Weights of a small transformer language model: 4 heads of 64.
MLP neurons of a small language model. Each row is named by its layer, matrix (up: input weights) and neuron, and shows model dimensions 32-95. Each number is 128 + 32 x the weight over its row's rms, rounded and kept within 0 to 255.
Before each neuron's rows, "fires after" lists the tokens most often just before its 100 highest values on Wikipedia text that the model never trained on. A number after a token or word is its count.

fires after: " H" 29, " h" 27, " Ch" 9, " ch" 9, "H" 6, " W" 4
L5.up17 [128  67  80 136 102 155  96 109  89 110 112 112 142 138  72 142  99 194 137 136 120  86 111  79 159 128 127 134 119 128 149  39 174 103 137 153 116 119  70 115 151  78 144 155 149 163 125  86 156 111  88  99 194  91 148 109 128 143 135  67 223 122 130 118]

fires after: " v" 14, " V" 12, " f" 9, "v" 7, " bec" 6, " F" 6
L5.up401 [147 112 107 144  94 137 129 172 131 151 102 139 129 141 141  83 137 169 117 139 157 183  89 127 175 134 153 113 109 135 153 112 135  89 132 147 128 120 111 115 214 128 125 136 153 116  87  83 105 122 159 129  93 153 177 125  85 131 130 136  91 152 158  74]

fires after: " H" 33, " h" 11, " s" 9, " W" 9, " K" 7, "S" 5
L5.up419 [172  89 163 120 143 109 161 135  60 145 136  97 109 161 118 143 102 142 167  96  99 105 138  77  79 108 100 133 114 126 118 103 116 128 134 156 131 172 144 154 166  96 116  84 132 171 119 114 166  79 131 192 163 106 186 118 125 140 115 117 134 117 123  47]

fires after: " f" 18, "′" 13, " F" 11, "==" 9, "F" 6
L5.up421 [136  81 143 126 115 154 148 125 109 165 121  99 116 129 120 122  86 181 126 128 111 119 139 147 118 166 124 163 132 118 106  74 166 144  80  89  96 100  80 140 129 116 144  95 150  92 102 141  87  42 181 124 117 141 159 113 123 116  84 133 147 149 144 110]

fires after: " Ch" 21, " c" 12, " m" 11, " M" 10, " ch" 9, " C" 8
L5.up343 [164 172 125 181 151 155 124 110 136 102 126 107 174 170 132  96  84 134 143 102 138 173 135 114 122  49 122 122  85 154 128  99 200  98  99 123  85 113 102 118 143 135 153  91 101 139 115  91 126 125  99 130 167 165 175 114 116  83 123 109 147 142 136  73]

fires after: " m" 17, " s" 14, " S" 13, "r" 6, " M" 6, "m" 4
L5.up295 [135 111 121 150 128 105 151 103 122  74 119  88 166 144 120 191 111 201 142 129 101 205  84 156  74 130 181 127 128 147 124  75 192  98 135 103 111  99  98 172 140 112 146  92 125 108 130  99 109 115 138 148 182 121 118  67 138 103 136 108 204 157 106 143]

fires after: "==" 19, "te" 17, "A" 6, "\\" 5, "===" 4
L5.up112 [139 114 140 148 109 142 105 115 142 170 132  80 141  96 144 142  88 187 154 144 121 133 140 132 136 145 181  54 148 111 135  98 123 132  82 154 165 159 121 148 159 161 104 118  99 188  95 127 109 114 163 137 129 112 185 101 151  45 121 104 172 106 147 103]

fires after: "-" 26, "\\" 14, "t" 7, " C" 4, " |" 4
L5.up38 [ 82 152 140 130 147 126 151 170 148 127 135 124 140 143 179 154 127 126  88 100 103 205 113 133 149 103 184 126 133 128 172  28 167 115 135  98 121 125 114 143 168 130 134 134 119  94 122 112 140   6 144 138 177 115  65 140 166 133 119 188 124 125  95 136]

fires after: " G" 23, "ag" 10, "od" 8, "ar" 5, "L" 5
L5.up293 [ 87 128 156  77 161 101 186 109 146 109 109 168 108 110  91  81 110 134 127 120 160 129 170 108 119 103 178 119  90 180  91 164 171 149 168 119 165 133 114  93 142 119 114 146 125 204  96 101 136 138 150 122  71 137 119  98  98 140 156 111 162  78  94  93]

fires after: " rem" 21, " consid" 9, " Im" 6, " Party" 6, "omet" 6, " f" 5
L5.up157 [181  79 114 116 123 109 158 170 119 116 130 112 112 167 117 162 149 140 165 144 178 190  84 106 122 101 135 129 125 147 140  92 144 145 141 115  95 142  66 177 113 145 141 100 148  81 151 150  91 165 130 149 129 132 141 161 162 100  83 125 118 165 112 102]

fires after: " h" 18, " m" 12, " H" 9, "us" 6, " b" 5, " B" 5
L5.up221 [ 98 128 130 133 122 127 124 110 108  58 156 178 130 118 149 146 129 180 137 114  87 152 126 122 122 105  71 162  85 125 162 107 144  80 184 158 197  97 143 144 178 110 145 139 135 169  81  88  94 110 109 123 143 123  66 122  32 100 130  47 128 109 185  93]

fires after: " D" 12, "C" 9, " L" 8, " Wh" 8, " C" 7, " E" 7
L5.up458 [160 144 116 127 132 125 164 177 117  73 167 117 122 162 111 111 102 120 108 128  52  57 138  80 208 128  68 192 167 119 150 126 109  89 145 148 153 193  75 127 129 149 112 161 109 110  95  87 147  48 130 152 118 110 159  98 108 107 159 107 171 153 187  82]

fires after: " T" 29, " t" 21, " n" 7, " f" 7, " F" 6
L5.up470 [135 144 136 121 120 103 111 135 149 120 124 100  69 117  78  82 141 190  97 124 156 155  61 129 127 148  98 109  78 132 104 119 155 109 146  86 145 154 129  60 126 154 151 102 144  88  96 110  84 167 140 105  70 144 119 145  94 125 101 124 104 141 137 110]

fires after: " |" 19, "-" 17, " al" 11, "it" 7, "st" 5, "ar" 5
L5.up68 [142 150 155 107 114 164 191 138 134 104 150  93 128 144 127 122 135 158 157 115 153 121 121 126 167 132 181 120 136  85 128 100 113 138 201 106  76 115 154 158 144 124 122 185  97 129 135 140  76 122 147 182 141  86 151 151  14 148 148 153 192 119 126 171]

fires after: " Cal" 14, " A" 9, " B" 8, " v" 8, " ne" 7, " C" 7
L5.up104 [202 122 128 112 133 165 150 101 117 110 176 134 156 119 170  96 137 165 106 167 154  99 160 136 177 125 146  88 173 173 179 125 111  73 183  37 160 123 149 103 144 130 171 122 120 141 131 144 119 118 150 123 155 124 159 113 114 109 115 101 110 100 132 102]

fires after: " f" 27, " p" 11, " v" 11, " F" 9, " V" 6, " resp" 6
L5.up309 [155  87  71 133 131 147 157 136  91 153 103 121 145 171  95  99 147 179 148  42 132 100 141  86 112  91 112 143  99 143 122 139 133 110 124 147 172 114 132  85 149 102  98  46  89  49 133 139  97 154  68  90 127 114 151  93 120 169  76  84 119 103 107 111]

fires after: "-" 35, " fl" 4, " j" 4, "r" 4, " d" 4, " b" 4
L5.up224 [130 135 132 119 126 113 143 131 127 127  96 105  98 125 162 101 123 175 230 100 155  88 140 102 141 118 112 134 117 122  57  85 140 113 121  96 157 102 141 130 156  46 114 109  61 143  99 149 147 103  62 161  91 108 119 142 137  70 123 108 162 165 103 163]

fires after: " T" 26, " S" 14, "at" 4, " W" 4, " K" 4
L5.up318 [ 83 111 142  88 115 111 160 112  97 143  91  53  87 162 145 153 125 216 124 137 136 103 101  78 199 143 133 109 170 150 137  96  96  76 109 124 140 131 104  58 140 175 137 123 119 175 134  95 160 152 144 152 182 152 172 168 120 131  76 122 112 117 101  87]

fires after: " f" 32, " F" 17, " B" 14, " me" 8, " p" 5
L5.up432 [145  78  85 106  76 131  95 139 118 131 107  91 141 120  81 110  78 128 188 146 113 133 128 132  86  81 124 138  54 119  72  86 117  97 158 137 167 100 154  94 123 129 152  86 162 145 123 123 171  98 164  90  80 170 162  72  69 127  82 125 156 146 105  98]

fires after: " M" 31, " m" 27, " V" 9, "a" 5, " Am" 4
L5.up0 [243  28 139  63 125 123 145 126  91  85  89 117  97 162 122 140 157 200 101  74 107 117 127 152 135  91 173 149 126 128  67  72 168  95 170 198 123 128 103 173 113 122 112 112 120 124  56 178 141 124 120 169  71 157 182 114 118 107 110 116 149 105 152 123]

fires after: " c" 29, " C" 16, " ne" 9, " p" 6, " pro" 5, " inc" 4
L5.up326 [153 148 101 146 119 181 100 151 118 150 139 171 150 105  65  90  91 162 122 141 111 173 134 210 137 132 102 114  89 150 170 145 154 116 106 107 187  81 116 190 127  98 111 155 149 140 108 146 134 114  87 123 184 139 197 135 169 112  79  52  97 151 129 133]

fires after: " B" 42, " b" 18, "B" 13, "b" 7, " St" 6, " ph" 5
L5.up217 [ 90 173 116 101 102 171 132 146 124  74 139 119  93 143 118 129 121 130 189 103 138  92 156  49  85 113 157 109 141 149  99 143  47  16 173  90 180  96 126 139 103 121 171 129 165 164 154 114 145 156 128 177 181 112  79  91  70 106 145 139 107 127  81 126]

fires after: "w" 18, " w" 18, " W" 13, " f" 7, "r" 5, " h" 4
L5.up165 [155 106 175 135  97 130 167 141  70 136  92 115 140 122  67 103 137 188 128  65 114 145 133 132 183  66 109  91  85 202 109 126 178 136 152 163 163 120 150  99 174  99 104 133 114 174 109 109 115  56  90 156  83 157 111 171 114 127  98 112 128 179 156 140]

fires after: " L" 37, " l" 9, "el" 8, " D" 6, "i" 4
L5.up396 [155 140  93 144 117 156 136 125 156 114  69 101  96 126  80 100 102 157 103 106 115 140 152 131 151 112 113 167 102 158 165 155 200 102 186 130 120 102  36 110 137 110 140 126 114 156 107 137 150  88 116 128 116  87 174 106  58 134 140 130 246 164 125  71]

fires after: " b" 24, " B" 17, " tr" 11, " d" 5, " r" 5, " R" 5
L5.up507 [207 130 151 163 132 128 133 122 157  98 149 118 179 110  61 116  92 145 136 102  75 149 189 119 126  92 108 104 158 149 127 166 167 160 130 116 177  81 115  95 117 104 114 137  98 172 142 144 105 124  90 173 112 109 146  63 131 104  94  86 158 171 139 118]

fires after: " N" 39, " S" 24, "S" 11, " E" 4
L5.up50 [180  99 159 120 118 133 114 124 141 153 163 124 137 105 166 149  63 172 135 136  83  93 142  65 181 114 140  62  84 141 120 137  67  95 202  89 108 145  45 150 128 128 123 126 149 164 133 147 131 137 126 194 148 160 125 161 163 108 144 118 106 166 135 167]

fires after: " h" 32, " w" 21, " H" 12, " W" 8, "w" 5
L5.up425 [155 126 145 188 110 108 111 196 101 127 171  86 104 175  83 119 153 229 104 107 139  99 150 131 137  90 123 132  60  85  64  98 101  97 111 119 140 111  97 160 182 129  85 213 116 154  91 128 158 113 106 161 140 129 157 112 111  98 118 130 226 150 104 139]

fires after: " W" 36, " K" 11, "W" 9
L5.up511 [121 105 150 178 169 123  82 127  80  87 127  53 132 112  56 140 143 140 134  88  93 125 100 147 150 125  71 139  80  70  58 143 179  88  82 129 144 112 176  83 138 111 148  54 135 129  92  85  81  83 132 122 152 137 139  86  87 174 139 125 158  90  91 104]

fires after: " S" 16, " s" 15, "S" 8, " res" 7, " U" 6
L5.up386 [216 143 159 127 101 111 189 149 164 112  90 111 157 121 127 164 134 173 154 118 118 128 131 152 142 150  98 116  53 131 136 190  89  71 163 123 103  71  91  99 135  28 129  97 144 128 106 102 174 162 111 190  99 109 144 130 120 168 106 197 121 156 131  81]

fires after: " " 54, "\\" 11, "-" 10, " On" 4
L5.up488 [176  77  57 122 143 132 110 126 204 149 150 136 129 165 130 167 134 162 143 140 154 126 133 129 142 136 168 101 168 138  93  55  61  70 134  95 144 140 106  69 104 120 125 137 116 155 169 127  62 140 142 162 180 137 158  74 150 120 137 170 119 128 151 116]

fires after: " |" 28, "-" 26, " Ch" 6, "\n\n" 5, "|" 5, " Ex" 4
L5.up1 [ 92 142 135 177  78 160 100 149 147 121 168 105  74 135 165 140 148 177 200 148 129 133 123  89 161 110 135 136 168 114 142  82 170  87 126 135 137 137 101  94 163 152 118 161 143 167 103 129 116 107 104 125 169 107 121 147 108  68 132 138 174 115  80 112]

fires after: " " 27, "-" 8, "|" 6, " th" 6, " Re" 6, " |" 5
L5.up129 [153  62 141 166  80 130 117 163 138 115 172 143 151 165  93 135  85 168 136 115 140 144 149 164 160 150 142 161 142 171 161  75 181  92 116 103 177 146 160 165 126 111 156 137 155 150 167 131 129  64 151 130 178 135 146 110 140  63 191 126 172 146 108 183]

fires after: " l" 22, " t" 16, " L" 13, " ch" 12, " Br" 6
L5.up43 [ 99 140 100 180  70 150 126 108 152  97 136 111 118 130  45  87 116 176 120 159 127 119 136  99 166 128 135 126  80 112  73 151 170 102 150 107 119 152 103 108 190 107 125 114 189 110 150 121  68 143 138 143 116  95 134 130 184  84 111 159 180 174 178  93]

fires after: "." 33, " F" 10, " sp" 8, "ollow" 8, "p" 6, "A" 6
L5.up30 [126 140  86 135 100 150 138 129 143 126 152 145 131 124  96 134 104 142 111  48 148 136 130  31 136  98 131 120 117 119 123 139  80 110 111 114 114  81 112 156 139 172  80 114  89 109 112 136 105 170 104 193 191 120  81 148 103  97  55 108 101 134 143  42]

fires after: " s" 41, " S" 9, "S" 5
L5.up503 [135 120 151 110 141 101 136 131 122 158 125  90 148 126 116 178 109 177 153 128 133  76 163  74  96 147 113 154  85 115 134  53 117 106 113 103  78 164  70 130 122 157  87 101 132 148  90  85 117 134 123 106 155 160 220 160 115 120 128 186  93 135 138 130]

fires after: " f" 29, " F" 21, "F" 10, " com" 6, "qu" 4, " Com" 4
L5.up70 [173 108 120 162 123 131 197 202 129 194 151 118 147 117 159 141 130 127 219 111 154 121 106 160 115 140 119  87 189 141 156 128 105 129 133 109 122 138 115 115 110  74  92 120 178 121 119 107 166 143 102 179  95 125 119 125 142 119 107 131  99 213  93 125]

fires after: " V" 15, " At" 12, " I" 10, " G" 8, " C" 6, " M" 6
L5.up502 [151 104  64 113  81 111 149 112 136 179 111 111 109 105 159 121  67 153  87 132  74 164 121 177 204 115 180 135  84 133 149  87 130 113 152 158 125 113 111 133 118 138 114 160 138 157 170 155 164  93 161 114 137 142 137 116 158 141 121  85 117 157 144  83]

fires after: " b" 17, " c" 12, " T" 11, " t" 10, " en" 8, " B" 6
L5.up123 [153  78 148 108  98 124 148 135  73 122  34 162 111 133  82 122 118 137 117 121  86 132  99 151 118 124 134 116 107 147 104 131 104 113 142 159 148 117 131 123 138 113 113 113 139 154 189 105  77 146  95 125 103 139 120 182  77  78  48  56 126 147 129 104]